From a checkpoint of a small transformer trained on Wikipedia.
Training: a variant of Muon for these matrices, 926M tokens, 3532 steps.
MLP neurons of a small language model. Each row is named by its layer, matrix (gate and up: input weights) and neuron, and shows model dimensions 64-255. Each number is 500 + 50 x the weight over its row's rms, rounded and kept within 0 to 999. Numbers have three digits each. A neuron's up and down rows have the sign that makes its largest values positive.
After each neuron's rows, "fires on" lists the tokens most often at its 100 highest values on Wikipedia text that the model never trained on.

L4.gate511:494528470550581518504427518436526497557451576548469513514500516516552480495536473501523517430496538528457478421534387520495489439510548565531478571512525444557531467432421468552519412484520500575546543441496532499423582494545493382493488488529567536515550470661581513515399522492428494418409514402443556516351450498517574476528446522491598512454558514436537479512433536436501528527541518510413524464452534473546490525503432432420484534448459578537517566483543554523537554552445465495441442469495496453471483502450505510582456482446479561529504415575491449487404521441485505491
L4.up511:476553512531520484544511503504543430587500544477539559555482548551558489505500448544508544520485498503592463501488552508557565517490496563565534548500515465465507539457496501468576440395497453470566348473514556488449458579411429499446452424462485528488537502509409432533452595496490526564465470476444554476466519442564548542505493465403563562567496507504555453457589465465502503408493429508421488456471432479458486562602543521489523473467440542427408509423478565495542562532483440499500500430572506469479547427570438494456529467494395524506487456441436565382504508518563453528
fires on: " him", " other", " them", " it", " each", " all"

L5.gate558:515519572546390457386442525425581435593527565488412474456499432550488432425580548519541505546480464443537548474526464523494512492597535550486539444507484511506474421470484469443506439575525461542587515481410498545568530607418525537569460542437507482500500511547542604556510496508525545517539470465418587428482486465483509445598512423503457448538560519477434551523456509582499515471462561447476470538539580505427530514531482576462547510409473404471486442445542480502398568495536544436411475435564453556487431475524547423536582548464498602580471574581537507521509499583426580533
L5.up558:441580589514467523501454574537553448544500504606413465526562466467559569487484433455435465608601548556527468479541488536496515467480518416535434521470605478505468518466537556593521563500530465454504383524450437466494588493535489574562423487565609636469479525539436551501544506416460553529514365590562493477473479456471437479433437500486548575475566488426493462470502460578482587545549523481430587528492497453410505497526427497534547445523476482559433599537494516448499554474541483492523587410487497594540517495465565543506540524494511539425538484445538541463559489501599439564
fires on: ".\n\n", "-", "\n", " =\n\n", ".\n"

L8.gate208:515509525471433414495476479457474557471515535557462498434462385469460512488547538539471372476491550559500400584478554446556562413490603494540538451455519447528572426533525526502530515591493482444479563545501519543460587491606426497525432464535552433510540450418435504499479470488452558509478522527455499493504534514539440582450574450499500550478546558520480557510485480569550518501460482429491530462475472439483484531516512416503461602448453484456513535474415486404546464503455464439526479410486531517524474381477573527505520521507458519486455453523516467468586394614507453484
L8.up208:534530589521543465599484533551447503550512517471477474494495438393457455492519611494527496522461493501524508493550561502503581472477589415457476452497495565469521479511493560471494522522482523530464474444503493598513419465480494505530463578470388586571573504542439527505463501594478489668491528542534525587451507460531479529519533478591464470532516562546475483572584578564600443531469439476473543498496514525392494628462458580476402479579652504564485600443482457452481560486478491459482540470586398505501593434517371507602457470497512578488618565489479539499506481499478466510
fires on: ",", " (", "),", " was", ".,", "."

L5.gate113:510428457550587462518463426522440492595452516416481584538460554489523462448367445500554498458468512517459521453492530550525460494488531476464516449585582490573429515451553567555461509504598533492521572527415588531561465485541531478514469488519423532423495497559555498500462426437470472514529417511473472513583517461494517451477526494565438387454434453516495552537522492491573546546480478445461493526519554474488460426512424525570465522493498455579523548573486523528512521485553523592493439468515411565449489449403473451546494478466447552589554447465485510523531490503493530571
L5.up113:469461356546533480444538566489466461540465482576476397471446566462489414397466557496527616532522451480529523405500479550438392495500509407600470465553499489498530565505517456514501539388587464438509480537514607469544486438504485518511527582449486388470455522486513536545587569497498523397533526422493460527540549522536449552493505515566450550467499501516534475490505471449523516479553420465495449421444405538489420546492507485488491502486504511548517509419467551547449559464500448465393390573526478521528545462566524548437515522541367415517517564448574446538510530530530504589
fires on: " and", " to", "),", "″N", ",", ");"

L8.gate522:523474512542454521544556505468435583458455457529594637578606575480545555511564509500473500463492548570517469458516549433517484470577494491473547458453545559508569549506458507520497588476594476516507475462442467557607514539422511560609460521506457539533474441539587588446526461441560556586503483410571520403520501410571504513501467483471539453537528449600444460438519563505456419511574512585487540483525447457496500530450580559536494604422501521484476481457498455417394523452496557577516477511552501518479559517589509505418462536628430606436443469381528503548492453462503528581
L8.up522:424426513495410530470552507553481517568587537510512425451592530519420521519485459566599534479570566541464504517443429534523590477447489473556500513521480534470502541515444510538462504544547557540478510579532551495466435469550452458420402523521488507482600550559529464505518535491436460522501528426578496496465457556494453432482478448529504549538415419451548537401399533534548554439590432468502499504516561453450498422552578477533487484557565517501569523467572493575588561455499447561445553568473493464558496477579541500437474565501480490538472532566489509413472491436466489534
fires on: " as", ":", ",", " (", " name", " called"

L8.gate659:535550510418391522400482462477486481584493650439524466434481514471535603385498506564535527455478552445415509408510554503549504548475523550454555496494589508479467489518495560561531402558426522536519501593585532527493427568547565588542499510369482509533540463445497489476458541528507610464455581512493585488458396514472539455539491495440529519509472471495530674536452506469585511571511532514523560493427474582549502516559565577413538534489534448521528418468557445539575538517505448549570485538526459608400483428525515459534492452416483610469491543511458418532429482506462529571
L8.up659:562528452418421510495487470529539486629470555500541473515546596446503518415402615529570516442485493448494535522543541432555429603530475530534549518548527467401512573461499599544490458521515520464474495591566484506470516586553568492506493514525512484537485485460514430464521508557563496588520517474484571518543436509542574488473429558407476506545493437556531526551389555445576448482484497546472552430498494492555544474656533559418479511443523415515560459491451444509489535481482528563570527595557461611505467490462525477512495461529500583497430584474455439506562516529465469577
fires on: ".\n\n", "\n\n", ".", " |\n\n"

L6.gate520:477388482544509468407438543559472544553529402534500537465422436421506463434456473469504569513509519462437515500454518413501455472469533438406535534505564558504423509470432516598555548467534441410557556627415520468529428557487438545452493546526506433443520421448553488472476507388523630409536498490493430536529580522517555426499545481536430572477469549500636485580456439423511538519489503417605482509456533579518493516527534512512465585528443519545456500445434510487562489439373532529417388504482484542549502465504523403440557474553468468559546607496503501435466546542480478483
L6.up520:517355523525547511458484487544484452580518374567542531460535473469547462416515450480471507500459553532498437560534469470525523489474488512523499515435453520509374503562453536519484498490565419394472511578496498497505532451416491500473514476533484507527499423497500398563452418395521513503487548465542503525516484479514446557498556480572421464534493480477539428459497460491459516505445532435504495441525496457459515481466485472464444573589464508569475501540489524468475453436448425423405431567506449503516514468474468546474533526485479476485496498418506530423574531516491453462
fires on: ";", ",", " |", ");"

L5.gate494:490431490477499410491408472466427415473502548464393544502382496524539465483492425494539578501450384512501438434491433468506548525510564445531400502504540477502512467498498512499543557495590579442556557538456484457495535440540564527511555520439519562496542470462395501534565495481508480561486468508423521546472530538509548434543597480430585561588445445458526561534574595441421521597492507547503519468534467489473369514543477455466497498533494434472441459478532452558582540438414472473474538456494515484534541444469417467521501421660514422582535573484448429567435517481448481458
L5.up494:530512467527532556620395444520467528519574511456493538529555511481584505525540452505483498520550518442545565494572557452484554533503562533555459437567526481444527504518467500495483474425476491543510516540394522460484394462597503467569574542462493555424520473501489415488420511510438489572477571543509498467490489596514585501452482566477573441509452494614480514545551467530483523529461465499547478581461447568456489594544517464535500548535446541452494541479556580539514429512540451470510486452530424510445481376620417515507485382594329549486520487455555576496551426406545522439
fires on: "ar", "ia", "y", "u", "ian", " Is"

L3.gate58:537508478569380518417487493537464469561547513513435487526463511424500433447511481405490541422545455564560501471480524500517483528532468446471486459522470617517502590500537531452527534418560484502491499529507473455462512449566452504420503488539498379527427524496478461429469481473505626463500427538500488652497551533541462370467454522491508567467481482533524489468527462509603550530534489489451502552428464452562489488519504518442527413490504471581495515496554565364475480475498446579417505482630450539513559486477533459480532505489482496495449531469491541437539402524491548532
L3.up58:460438518573391555474513473435485478606514516538561513532487513478449514464459463495444508454578568540559516498449465529443494493479467455520466482558469602529429511459427451522577508462499415471499498541480492484475549472456447527473434503562451431527471513468476565482470586493469576434510415542526527598351560500473444387444518559476520572445478563583498499456486475524590482435521524486437527475465446507528443541559496509484482454462432528524498505530506549363523456553536501632523502462586465588528534434541513473567561474527424494587437506536488450454556467502489581543
fires on: ",", " and", " or"

L2.gate519:549433445454443478486561530494591472475527547473502481508454446515482522568436534505448428415480482467576503487497473453558512510505472455538569495300517431462528479379473522532426567532518525556392535446415432442496497596492443447518545475619555542477423472509531523557525534413426473484475432433508477450593461477528440373469446441503441476487519465427556479464533500509395521564489564471513573510544519475531548467540430557531499544497434553504495544484539529484574404453427491477527505491509456502441560591495467523565508522414512455559527520458448507488543564510472504560
L2.up519:481500629494486517529487507460463491491549511457560537542507467482543497542510493477505447465525516488528583596446515512546543495463586413557536548531535509513550497470551439440467564420504505478484574439484372503464470621579533441464489482486503461404446493512530552499515468448582505407556423530531492510533369545501466512440489558498609458415435488490532442400456602551512579581527504597544542525491515455521561552507559541417525539499518587454484558499422496465455427542459461527388418495417484509463551588483523550460523551513500503453460540447429547393586490481502375431
fires on: " |", " first", " started", " founded"

L9.gate172:483484491565519510480444535563453431453459468468419471472473463557490390570472577495483476516529523472582603460461515566528451538426494463533532490548529571443456419473505513575434398505468519520526391530535538455508533514426487467525499559423572452397494386522500472451534434414476524522521521530505410500522543475464455377562468521509490478562554547481541594445530587503499535542482487534529490393446490464475501504477497509516516456567552549497397531509561615423536417514521509522447365439465447494521492568483532412426517493485553559503517483553495563563474535483535428519
L9.up172:577465530494441484480543531405458454500458514414499474499530524573436473482510552426467588520554522527449472409543482452491569517476547520564421550531384480510533418442546482597505569519581482485523441536442536493531453554485470491492434489481490435600464501434450526513468576530447530405505543656487527492472542509531539555432469472507410550521498488550501492447518523482531549443433527464606436488411466538507541532487446546637413465500423330456520477489602453507555447473482511458498578477494518474434467471541545454585590463553438585488524512477510526493487636557483440533
fires on: " a", " an", " age"

L8.gate538:476480461431406502555514532481431573514473575463531423542523497582495466552584466418577473529540474483447472533468510485462472511506527548443525474565545624451605456578522419531494506483525495471489485468452489510538469442517559539511538456449477617446466485470530533534535481471491431510498478515513494553492603534447498458576606570503617467442579517406505437533448489513511588518477505472438549482543559523437551400520521450468538603496514535492435477526366475453496501426465471515467556554520459485434447487512419574441496560483435532565585532469499584511428544521472450496
L8.up538:462470526486452501477519528515537544528432451423478560483467533498399548453498453537414524514565461519443554506481592406584510583573470468479472464517549630514521426511435398513566453467494431511449561461449522429416476492531474525501554489537495572467526390458494516529471552438554537456519453479505516553507577584462540561585530535482540444516508473504541476554571495502467500515488387505507552443464502347476472488539428468478447517462504430520473418509471485475461613526465467453522464503571562582493528481440513528442437491413466508585556533492431538487533514506472463453
fires on: "p", "l", "s", "r", "h"

L6.gate404:487481544560550466535516464458544459452550498451511401494483530469441587508466472440563493549536545503469486538551516561453586487534464527442435537410467529521458567463479483547479556484478476521438431494495495440544539649469574559491581476477430541501465499459455492532449546560432638574379563493481449567518479470478511453523532554477512580546546465580456433459484583506524458554512473475554569422522470489487502546437597489545549435544539533514456536573430440418477575513646466480515498567533497544444471471453516529499486562478528507525472523514478543534561373451453509520
L6.up404:537479489554516516546509455501415468519398421416576514464529557549453488454445546432551450481534515517437470538498490528611471438429507492493547505470472545478511506516491513461483530618507574533532522461464438483499438504424525492551437489484552467439436433501544464503508502463481478514506564452563499422545458441434526483458540547480459523522426485508540441473439414504455454523547496511496480469497461506536420440530533538579485560552374511546547523550418536451533586420439480527497587529414476498479618596445606496578434496539511483435521436517581485447379582551548516522
fires on: ",", ";", " for", " that", "—", "f"

L6.gate150:509542466520473459504548588498498489495415458400585471466548582452417465565497495517472522554430520433497510515558517441475462436521484477531518581487394485541498567544506518533461528474534494553532523486537490497580526512446515521511493511524507493480491584479517455576497545458466549533552486412509502498522542498482475586449512593483499441486491476456430465581515478540584546533539544592495480570513509447531510410517512557550445579503536459502527494455534491481458477504435572489522377489432458646545617505555466517445527520430422461457599629462487529500492445625478597574
L6.up150:618491440481479466540580535565455452485477581569528483541565549488457513538472483456547508521482471518561506497484538471535527531524438459600560470490507462520451566479528495483501580528490512479511557492451461458528595476601510548593410501512487494474553438564548525479475516490553447474602451523480507526556521479491492460410484525631488458411527552505520468446469467501455546443511518570520448530590443496452613499532543557576518454509449463492516590541458538493544507471435584411516466477439414525487569534561495554510457511531492513442590509484487518501486536555448497563
fires on: " is", ",", " mi", " (", " |", " was"

L4.gate422:446474467490554494459446500450373506483492505500492453456444510466540462562532490515513486518469575545578531446387595608451445547460486485479588513522492485503602532442553484519468581578473522526422532504383513461488534533519536461524471526611473490553422495475568502520541489500559532561504419482433506462469518496490478517568527485536420472410517485458577449455619574453521497490616467407482459427579511561468456428466511552527457531477560515502506476635483461579515485456595474456539524368508507558517492515522587467586523521477484501563494624556494476503452429482502458463
L4.up422:570493570448367517510482501531571514519548462454417484449521494463420467551521471445529530529539527520456511533477503520489528462482537473562509509528479596361558541413421469386549595549543562468478451467456436491501456554501533483461472483499548507491539450498568528400410490535405523558371469480499620653482487529501545471428401465493468555530515586487484520470452543527485486423443402537402478547439447538494516490545490512473476514535507524540486456526514450458488430472521533524539480454538520548541480497474528473511529503529468524434485489547456586551535562530599455489
fires on: " ", " education", "19"

L11.gate411:558534553465510447529506431467454453471541416432547533455523548402442630491497486461381472491505458563478602471486537523585480489483472486474629459480441501580518433521538466484497415568573414550491486517492529497455459501467501435537514546493536542497473520529474521544531427588484477487478546490576407441543495583442423457572562482495491538440451534569419428499463578488547562511479551479535443483483574485516525426586592492487549487495529412481442550449530506465489468472540554525466413520605498542437440450494526482601508499481474615417490495526517522459566525516555489497
L11.up411:548550627420457511505569573473431423473567433430529455427550519502447562499414503450474490454451458572494577530557561500437470405443486493496539524495407423514481514506485504510531507411451530502440452494484491659460575512352494471416479412386562379554525518532537510585511535543495575497478542554506476424551527507518466527550568461463467548573563457433465475434491516496556538491516575540517576493434481545551567485543536504513443442547565424501437496475565503571465426502550560543496491502480579527525523497487509373621488535491563497501574552576559480527418528470472507492
fires on: " a", " an", " A"

L3.gate716:469472405503519563512476351409521562529515584478563522505513426531443506391460576475523503423471502516519555536547463485519494555479454443549513358595585522411550481465468488531396510384473568592420547585495503482520460533507434415463540388508513435461563542472537371549463532528470467578498432534534506448427558508475460483456519514482574446446541535504510461451553511607440453459537494497491460552536497467457532563418523451529539554488472561419394495537562455537517498491534451480490532507432537507422597493544527453451479536532498525452547499569492424553550509441489502576
L3.up716:575508507403530518541447416556525420520532431375486490526515511560517455502550507532467481508417344488494531452555446463466525556501470517548504425506499511528482517529363510525471433460520496604521582521501490520461465577531464547547556423429567451533504486469493439486571490457473509549403487562439488514480427513555488459506559551495492528632552464519473489495506513513488372471502438461496522490455548547566486469495467525488485524560553450465514521411551485585539551594471546506425544434424481469454461552519520554470510575505512444593542444546484486473446507422465456494
fires on: ",", "."

L3.gate585:467439525547577579497492491515473529478524384437625576555465525501560508543470544542456549568492426630527437481430483490506484464617570465510468443420446435620469479380454502546516489487563559511536453565509473458380485518479473479526469441465576536483516462562599492486551547495537447511541449457508434510545499448462490567533533526627404453497408458492634467438515488502525580535495495540517620578495548516425509388435475480534482537555474528478571511495523436545560451505442482480541504513566482549536455499503530542483584526422512477470447465547518465454503515523494520474
L3.up585:457539496540527506456499485522543456557517456465619504464383476516542574585470509555477522531556383577479469461401526561477517513576498508601531501433499451535509496395437490530515480474511544457490506640515479511380527453438498572479410428455624582475510472645578543520553552523504436527456444449418479545514539414465497463491499518560455468530480502536555444404481507578397502640551398592542598521507555526463494484453448489542553462558476562508425513522526419529500522456493506463538522508607410550508452518521485537432564553457562526546412548507577529499509480527459568391
fires on: " |", " Company", " core", " means", "hed"

L3.gate94:493463592496378496470492511523445578474534461449455533491485481472410484537549492521434473483469478553540465529517515536573581521448530526392561477568578468493518536542474529730529461492598640555430502499493443533533504489636463444559575562503452463457487539457453450412577412483522439419598556513526497449519520435452482519587456525482498521526558456537493524517495501476519497637521539550522517547452449452484483520486457589521488576424564482480471459512466490512501382530506441449461506474469394480480521479544534611414564495516483542503382466458489464535493471548521498526
L3.up94:597506581515478446487565519505535528480527502517496463541489465552513464492554458471501507532444509512536423533482406447526512485517602478512563453511541560516524555479505454578542511437503627433499493480461421513586487477532421456559455519514504507451451514469490517476516505529595458505582399427518536508586451490444362450572449532537440532468491480445637515534568511525591461417518461514520475526541599427475543423466529550501475588496429441436474468445464457482508557622431537480487623515484511469483527471550546547495651602554550532458490493499457488502546474408423520597
fires on: ")", ":", " name", " Stadium", "aged"

L5.gate121:552378502402410457489513462466428417588561439464594370477533484527526558501478471509519461491483478465476538460528471509533411555530474487499548500498617643567543458404551439433414487439538543536482426472547488491427474560634444468475559523543519512458478495481506464447396474491516562514547457457548478505473485455544535610346470432503501485424470462498565560532474588576492524549507530547415552526624545522503536499521447547447457498393484448520541507535550488563528505419524407543552527561555550616397509482507512476584486470518462482502502423516481405454453485473529449572
L5.up121:546580492496510537434452407497504521592447473537517481450389458483532434503476458515483543462490546603524567522524497525539527475600437549435524436530532499513625580490564553493540495503545557452442534469569492478555428580470503472530446514412467546513525522509610446455432566505599514542466486608502491521522515497498525508532386475478460565527539625493392508476487490483500535520477451484395427546449451530389454456534493496494533462515535442440445510514581511494523569395567519415551546493506490552416576486461480511487500426468492460579552491404530449495440470552466500538
fires on: " ", ".\n\n", "\n\n", " |\n\n", "==\n", "==="

L4.gate132:487484522462523491455517458454547526527583544498576518508526564516435460543465456435429517487512440525542528469557500526526433453583463540556498511498599508421510568430537453436522527492497467556435537455554536463559572488457490404525520506390611454452486561545436541494525478433448545502514472489484489501523518451577458466386513462484554484490504442447482502532514508506480422470545515497479503462579458569437656535590542481518522444478491451601493535451503578541552489370525461522480524487543453516530427474500486561484521483608574419503507529484579512486537471456500473553
L4.up132:450479543492529513464499511449529489583466434496488500571477582592518563582508493493459546457544504533502490494586488494442433533446465477449424463515500536445476476506464465562404493429506512512462466533452521552500447474402612522562543538595577475502633458411474395504371517541466481460495542522558541428515529556544520531508457489543517514472502591368533550573645451497544604567480490457549563504464543566558451513540573520500433524565488508453496587495491523492484549584428503489420406516564508477432454447499561543502578493511465514509480481522568499443521496448485447687
fires on: "0", "\n\n", "2", " a", "."

L3.gate110:492499536532564478517437508552474502559542532462582466516534511532518439428599478553576432513552411503572518469511471501540507522528517498477465474493560475509470534606534466531477591472468429495485518490563390604447446602525462502504517534490525509514521439471464453538427468642549505533470476504539580528507504515538415492536598528480604477500505485470463458519537462556395502471489492545440578526346606424570557557544463523564569552563552508537439533486501480514541412339510482556501592526457547533481524520517527606462464479505501477416432514571547534517482490541447499522
L3.up110:599452420420555491534476458635521545512518433486494515602555575541459473483567464396473561526477477540494427441482554501468549513524413436525490531551471488464530466482422557418538536424511537614503475551559525416542473516439474414515508451380482647455476429437501517524460509433421484472416464547519563565520521467526534534549525565516440429532513495496510493444547516485658429486534518622586547478442445553493470440509529520532577522514472492464539559581496460490464418454543510514574614542500500357466516489547535554432587534487495512451492445554560574480524449486503517555
fires on: ",", " of"

L4.gate29:541426459534629530500477536513549469485578535490499545530551538516461515599473519488472476554371471567462509447441511376498528543496422609537436557481475545545524596487463493506461508544485498570486468508527389506546501632567520550403534509578477476495542518488517540512460445498481493470545460456533464455543479446484565521473472507539508510468444480462525571510537402501553470484430347622446464586532435413371560442520500558545482525506503526463513537422470572438537452545499550331520508481438518542474467443443408477594543465405488403540507592499527539559431505527400475518
L4.up29:488604478522478366518425434462522473454484441509542612476480501440487430532481475528528521469572448488447473487542487542510476530457544509482487543498598475478468536393525444462446581522387439496489508563587450466437526438506582478539543453453474485482484539566550511474488676434507457471560422557480481473502496513544550547471462493497483516399491423502549479457581591454454586571514553464546484461500454542488510566488523487507501355531583480547451494510554473503484437591489535444438415501502543558491508571521500496468581563489551482443470562484476439510495499497448538615
fires on: " |"

L9.gate358:527514513543475497427506430409517570541445492464465467574471597435555542472557522447492459530491534412473481511443442524489452529465492483530478377508604538497485516485459496569531489497567479538511459516532574441483496507473544506507486577544468481538474480582467539594501489561524524598456435500547506552427462469447533571525573450504464501500544497453492496432433407447522554570466530574482509547532410389584500603491471530536528512449534424574571494400554609498501520387492450486455436479464495529513582496496440447539529457537436481488562483508579536447545468482455454585
L9.up358:468549486551507555436470411489470523595444519462537430515485551522581499487472559497535486510451456535476552519497483487478490465494452482508447440657503489485468446525483422592385509528521541509473436538513454494421520483500455497513529465460512492555498458531407453484522430548519582585512537461505493446538504479540492590591500500534531529563552437450555462466540451565583450464461480449450486451565428478493502550608528490421504434493545490539540445444505570504411537429538449470460484542528515531479554447440468518584588492418474497489419527380551543486507459439444495548
fires on: ",", "-", "),"

L9.gate372:419494509530475576410582484469464537489469431438515438518521505423470582555424394488457505422529444437506402438451572420548518475474481508554361534447580538578485453416493471544504558433505533516526501570535539481485549495530554338421483438457509510484428554444505505575599452430500409517539484527465505527513539473450467478518531608552426471522493471446439589512620512589449427479545535489485438482528403513477509553517419566595477514497560481558453570541496488492434522446456471576549553524422517409373456476412535520470440508477481522484567378503523406476492469542512550562
L9.up372:459518493535511499436524520512426588468571486514461581542478329491562501372428532587446626530526481523483483448543400525443574503487505605428460541424532494472483505532461519554496521496496424494499463467552477532511406571433497494518424542448504468438434470449537487472467514530544514506503477419524531506484512476436494553513553497598525481480458509459461519507517488547544513584558491478467478401502443461547487420450531543529485510515548498517497518471451535435585513413576446497574493538519391529445460592447492482564484460505503394492501540404531456508497500506446434566
fires on: ".", "===", "\n", "==\n", ")\n"

L9.gate118:417548479512472398492457474571446504502577459520496468488490432613574561583523471549457444315439508555466469507543576534558606400589479571491500451557547554528493575500474513554498462524497518454517444458526369568477514436529560570422486452573613446444494580500457544477563538539483548546504572491476483511535497478510520396473513462552495528495514411540519474516481420461436481463557518516547525509469427575530536533541477649404463392536533484583517570523506575478549462453427520505464451481494481412478453437602535598449470562551491415505550563521529491420452520586451500574
L9.up118:478453557587587436513483541580466541497539484583547488489481444536567595626509552555445478496411507541393430476524478507448523428506502572543458473541515501512411596556402470498467507472563545523492401510528439515453554523486460470380458440506607455448554505480525601482482549524483456535553532495478502552441460462529464455414512563504527547621489491481448497523440469491534476492565518502566588501522471536515499479529501581429547423526469523505473504479453497437509574562450461564493470443443457365475427512558461562461488576393462445562482562527431540482465491456502486581
fires on: " |", "0", ":", ".", ")", "\n"

L6.gate145:586466560491455431552456447444465455511483563488503522489497523482539505435560523491505515490476583539413580449511561491461499588527551481517441465525478525437473458469531559431405507536549566527404521528490435498474587532447452466471509484625490550463577421433459521439562458558534555514475482620466392418534425438521500541556586492485514480526469534534505524469546384505481580638553517443460561429535572498524496468502474510475495578482498491516486594435463611472559499420497544476529491521509523448466499442526498443533529530518570526564575447582562542547522393592456445457
L6.up145:450429535466445522518472500488511466489527531551482419520574496475441477410461467565483526525530504563456513482542473502549525459514561483509483582549512568521450464450574500504468469608567510431452535597512469519484408390488496551460572495513411496446626497558498448574441453515583518497502476491540566576440472532427530546551498521498489549490503461375527578519395479500491499549501488437549482429468558498520505481480502492509591482534536534465520559422491558582500466504487450446497456454428427506484512420537461488456487591487465575422645481596663489439532563543393481415
fires on: ",", " (", " it", " or", "ing"

L11.gate525:490494522563464509516461476503478540539447480571553525456483544527514576520530525372495516501461495624390497400515529457505557505563443519518507480454588483487525495542537487529472559449541451492445423483509451454553586558588484498441505534490411452479529524539608465591503519505509475511556479517554498472579490591567563646463485479584460571536510510394509434438453562443458600413484561483448401453492503551523504591521547488488442501514450468472571497439416557461502487498461497485459518514452493590574525498518549548566604423537458491505500588486516450497477513509451447474
L11.up525:491557446525486481480470494419485497509457480632422368443561497538529534537511578490527533502381524589453550507482492519480446467588447496488524494455533583485476594572485509536458497502536400491479493571581421479426544496453467474513615462507460549455543556603450508583473517538493489445434551570440453529493588569568562608448490521539455471468516477456461513446416473503525525544575489544607409443511484514456511482506453504460487513455512554497528553497452487491458528555493554437456461472473448569493522469451548546472502484522480480550501438512463553453509550477511520474
fires on: "|", " |"

L6.gate653:515519440520528533506481480465481517606549498567441436528495499530497437511593541536516549556515525496581606518579523526523510572542443488565480560540450422540463491496524499493490563529509532481449521409569492526493541528452560473527431502533465408538508459462453506459584474478600484539590513547456455606540482509540516491553455493549507547460513438459399469534615423561480584572573479442425495474488464494494505525456568588500512499557510521449489421529484493540482555415556496513411477451484493505477604525573578427518493566435585543505555527548554518544539511458459550480
L6.up653:547518546408479465379502376529530482498513463458455533530480515438556373430408521557553487529521452537540475440510483569504488454469612522505457536432518604586505546438435498443469574538372554466509433575426462533505462481495485499431517491387507481485563528460509582508559485427457536512439506520561500488467514506490553506468507499447447490522526486499507547471456501456522544364378473553489512497520569520460591509534517521535452572561522463507529458549479449477580482516433508624494383602507527494457538395470505571514503499519395524506493532531571523443544433470458527488
fires on: ",", " ", "b"

L4.gate233:522478490497637488452492531369483511471502509507533526526453452604541449520422557458571438521518434537546506508503494615510517502512512478528424479436424480486540533460518531507481501473442501485501558537460467457509507515533490406539500475463493491477548519428486553574473496490520534474553484473489483551492523484580551473459440558461540499533440404504414436500426512414536510556645465577579491484468534519547497519477532533552483570441488420467459434560446437561525601494499480513524543410539476541481518485494400584601466470466524609504379510416497509528442475435506438480
L4.up233:572456480492522494598439465526494455476415489456481572465415511434590526524554443434515568495601544436470452508531465452538594558463526372519460528557481538501531630517498421445526388530603504517457507554478469512483421464473642517489543483476404561507424501544529547499472470553581498564537503484493494584449540519531427532410568491543481468494497541508423513409439442490510463427503564553484483573509489514582469449486507488529460557568524375421498511442467487520542416566438497489531525594476476459476505546509541546449561417432523548521439460552558466444564541500553472407
fires on: "a", "u", "i", "y", "ie"

L5.gate639:470583570426486553545532532571455545612506405504561584447491563483580534533538429585518486521525555536405492487547585514486511519600501481397455416535510482484508563482590544545487507477562581464467527536465495474492461508538480539453525456562569521469540480389476612413495517451479484499457462487512582508500423379554495514476556532501499479523426482395565533516526545591575468457490438647490489486504496482507549541556491516443509386604476553429521522510418593503513512506436513484523478583426401545472614503560530446498617527468523550534506518396484441399495446587451502445
L5.up639:459608537482429503557488513515540437458537399633448555432544480573598412486459482535487534533569472542523563486523518398521368527533436509445504531467485460485473565452480411493479496499543439526519534515480453454491508524447516533458539482514444481469435478501471545567407513487465453487476487469516486474484499519477551549503512500553444392549450524470535511433488519493448507556526516493513498525561478562438506513490575406524512451557472464504447446451504570565447483519469538485420442499541519613514480537564564388530544465562532570606440515432491504497502456584464462505
fires on: "-", ":", "\n", " |", "):"

L2.gate733:549479513480560499443443587478469529579476521532489417478467527403506546482595476499504451552476479475538494517499530599569522502525581459555468475526473490512500567503463434413601502630479464439504431530501523517512456457564491493530503444535572479381485484460518534556518465546473549515464471483571484510511546581498565496479468448463504476433618429452462480506511615505452494435537534531481416538352531584574516498441414516491524424497466517493503429505537457426538416510493508471506518482467622454380509471528497441459524595473452463487519444584493508436610466552568481511
L2.up733:533482447522512478488505487464489451526503514457512462539548486491497656501461476478419555513472568470486528537533521514467463501485556464527495594570488555588556494472541449435563484536448404588436487467507509465518455450515521527480475499551521482501543350546551545534467490524423497548387520475537462489512556511503442546532490534527622455435616345413520434558499451505482460510541483567503354510490494490421549567430544537435511520550500501540530469443521443425504584461541449473452503475541578430466576406578417503484484527550451411531477472516580500507590547485577376481
fires on: "=", "-", " teams", " professional", "ors", " local"